config.toml
num_hidden_layers = 8
hidden_size = 320
num_attention_heads = 5
num_key_value_heads = 5
head_dim = 64
intermediate_size = 640
vocab_size = 31282
hidden_act = "swiglu"
norm = "rmsnorm"
norm_place = "pre"
norm_eps = 1e-05
positions = "rope"
rope_theta = 10000.0
rope_fraction = 1.0
qk_norm = true
attn_scale = 0.125
bias = "none"
tie_word_embeddings = false
parallel_block = false
init = "normal"
init_std_qkv = 0.024
init_std_o = 0.0
init_std_up = 0.024
init_std_down = 0.0
optimizer = "muon_variant"
learning_rate = 0.00801
lr_mult_o = 4.0
lr_mult_down = 2.0
beta1 = 0.93
lr_head = 0.0084
warmup_steps = 0
schedule = "cos"
final_lr_fraction = 0.0
batch_tokens = 65536
max_seq_len = 256
doc_mask = true
train_tokens = 481300000
max_steps = 7345
dataset = "wikipedia_en"
MLP neurons of a small language model. Each row is named by its layer, matrix (gate and up: input weights) and neuron, and shows model dimensions 0-127. Each number is 500 + 40 x the weight over its row's rms, rounded and kept within 0 to 999. Numbers have three digits each. A neuron's up and down rows have the sign that makes its largest values positive.
Before each neuron's rows, "fires on" lists the tokens most often at its 100 highest values on Wikipedia text that the model never trained on. A number after a token or word is its count.

fires on: "O" 22, "/" 11, " of" 10, " de" 6, "omen" 4, " York" 4
L2.gate264:439474541544435538548461483498487552511511550505595559513462484501538564472474507481420428498477493521515572488495472421533473441505496529444497488475505508539494483513468528472482558557611494453523445498507526473511497511512517533535517438529557438540449477480477490493499465507476540478512538544515467489511444528508517532504520509465484512441457486574479528400607488522495517527488
L2.up264:448448551560493513554495461532531489516508583508566521439506509504563519496493489481466496459472495495496498516531456448526475482507454519475490529482532542493498445496471548483466467550589477502564501483507537489472453479490474519528521454502533491515485492501481544516481410559533497532513525512486506515509483489502516464594496526511490521476501496547497538412669472486464544477464

fires on: "9" 13, "3" 11, "1" 9, "6" 9, "8" 8
L2.gate406:438469493489419460471471513503461496507501464474440475461491523577472437509453502451495503477530489489522510576451523488447481476517415499563490612453541569516543491490532437430456406452472540567487501473474570391562434505455552460487469529494505545421528502538540461511535554480465553458436501456521475426517497512518528460541550542520484482529426460525463499503439439499533522494547
L2.up406:597468473542508498477514529561542449474523486530412529473439467503460541530519483546562574503459484496483459546514561501499501522475519451454513554552481476522534495506516492534482437499468518406500459549501501481542495506476519447488451461422539543435471547576450476450530460482517569554499529444601526474556480575429432450508475417578480443512540466515525483516487541500515511527556

fires on: " to" 30, " and" 28, "===" 5, " ===" 4
L2.gate550:554460497537424428505531533564475550406550466569490486451461484543525416526461476457547526430513526421418517536492496449449517528470471451451516480524533481499495478519545525480439461479506518469483448551461478579524418619502389533591584536594577478464522499409514504547458558492481491495552529558510472424523510488476470479581540491461478476534448442474503515534452524540550500456482
L2.up550:600516532525550512475502505444481544499468506541539479497493493506500499509556442530564426493513421545476548502529565511470499521455502501526447500476456531418411533513574437484546443503587490525527511504474535517540513480524534517455462448477506436485527468539548524569505548503463454443484502493483469509483604465526478559481538467488452514578562538537555552537511584447477510437450

fires on: " This" 45, " where" 10, " though" 6, " While" 6, " however," 5
L2.gate372:533481518524507512475464451561511531445456539517557501592561486520512499514483406525489522495526444494485426485446477549494509404480487467482631451498483463550529503507456538494509515497551479603509582484542487512520457456539520572547540510534527523501489512486465481500453507498455462504469431452515439515602517509520449478497474494450564489471507539510523506528535467528517457549494
L2.up372:480474478446438502475441481531516542498530520506505577443507451498500448489520485510429515457534558513519515456515548486488458468376469445532484513578500423446451572512567550411508529506471456550488507522491495538492611484584451499498458554446520470509507524477494468565471595452527478489536480496428512503580510580448510457520543492501511541492431515557546488469501490465412376516548

fires on: "\"" 47, ".\"" 12, "”" 6, "m" 6, "n" 4
L2.gate627:573505519527456515465513514537521488455528451449459493470514502506555518429528467471411490464509496452462489500475501467532424557466535469443490487508481498654456562519518525477419541499524540503529531511478516413546537525481506505480521524463533529455497498548458458461538519512436521486473469499511473515525488496445584468469507539536452489432526499368574483507509507545497510555488
L2.up627:531532591486458503463423496479535472474415438456497480526530500555547520469486509520532551482505524538544435493474576597458505535553487495477524490587595500568537492550576521467503534483530511490473494492524498510471513508514461471488511517418456543488488496486549471508457452535494518535504507519499529507537477472482515382499523514500467539529535517465510439558419490526473466378529

fires on: " to" 40, "===" 11, " of" 7, "=" 5, "c" 5, " a" 4
L2.gate95:438476489521526532504465532586451444512484558472526539547557496527572507533484512469542551535472527533430480486468558512510545551507455452441455522425516531504435557511499527496522469517545506453501516534467481568423502559572458539475470504462483447491527496520457578503444494455620457462545473529480559518518457551537514489460425572570475495514479505467479546480499494540547486539427
L2.up95:597506519514451474462476526482539553450504498531501512471514471507477461478550430494625526511529537542445528461546523547531505432504496503504487491489480503491453477515488505503505453572440473513524474505509481464515455548533503505512496489458524520505508567474430541503452506571498492450473490509520457482435522445554526547525431539506514490492501507458531502417517471471542438560491

fires on: " to" 31, "n" 12, "im" 11, "=" 7, "y" 5
L2.gate194:526422533532521571494526501533551516484529526524555533496503519488530556475544492509560506463508524487509500498534558493499537481541523482471447473481503514504493522538474463495537567490529544519513476492550492479486512422534492485607547454507446467474511515516463436405465534561574487491532465529469451535480469524513540479513496414542554505510493493366501492547470429492542549462536
L2.up194:568517535523518408487544490421510491413494583550426482497500492450506435474449538507490465573570476480519463499510476442433522484516583500477517501430442531523521551489540460500500501488520564514553448498506506478453489547527491507584477486461520493516417524475552444497498596513502482448501471520521527518456538576514451506503477488491452492521533465467466463550550517531487433439465

fires on: " made" 38, " make" 17, " making" 9, " called" 6, " makes" 5
L2.gate156:489493463514509448522468510453439492398479497483529492442549499493493514575562551528560527480497523465496491480574429526478571456482549503548477493507454486501458470541528500486477527520544467465564502499473501545525489524496526477523489473527499566534499526545567525487441491553495466484538493472488526410485460515465523478511566462517489542510507486553513465530482480468499468531515
L2.up156:503487481502527561527500442485497537384470491456654466464526541465461471523529475485495474443502488510487540473518474554420493503512515486527492496494433508524400446447561456507512432516537471513479487531464509515549500440538533450518500493508489522482559529531565543484469550494476473468457503409454550462473494462493618498542495516528532442497501460493505518474498507428443405504522

fires on: "3" 14, "5" 12, "2" 11, "4" 9, "6" 9, "0" 8
L2.gate572:499460507535460445453582468492477493493523525454515535537547411393479527443405539553479554480521483463520486516486605545483498462503477518517507460459492569512540461518558532475474451521516574539535484453463523490489510476502604496425510489516469462507491515536476498471487543514526521555524491507521567502509515512406520458542503445616511445452512498518546455541514584491472435586490
L2.up572:504459486500465513474448550558522582525523501527512498537496508483491577477501524495507611529492550525478475468503528568493467512567419479641488463426544524505554472496547494588537514552489547492488437483490519578463455502463498513564506539514543533524556542434516535478566530416487527547580497450542552514482469540481469518539498443505523488502518426511550482518502464484501461476525

fires on: "S" 14, "R" 10, "P" 9, "L" 9, "F" 7, "B" 6
L2.gate282:490495415459501455498451505468482515495584543547465446560487512476537610516550503478496517507504452542443535521440444460543492391492478446505467528462529502512486548411482521525455492479545486463444557460522483541506490442485486564463492538463514501481527500509534544591491586495540503476423525523497436511559483496574539527546504532477495454497522507544503543458553473493497484456489
L2.up282:594514487509560564459528491578471477491511517520472448535446447519530524423536541556489558497500503551491497472500446381509469446495478512528552492492573494559481537487510580570566503492518482473454466543480544490476508493514470516532536457458480527466515521521462529566473474483571553572484569493508495561533427503471492459475549503496511490505501518478485595544465515487494470532453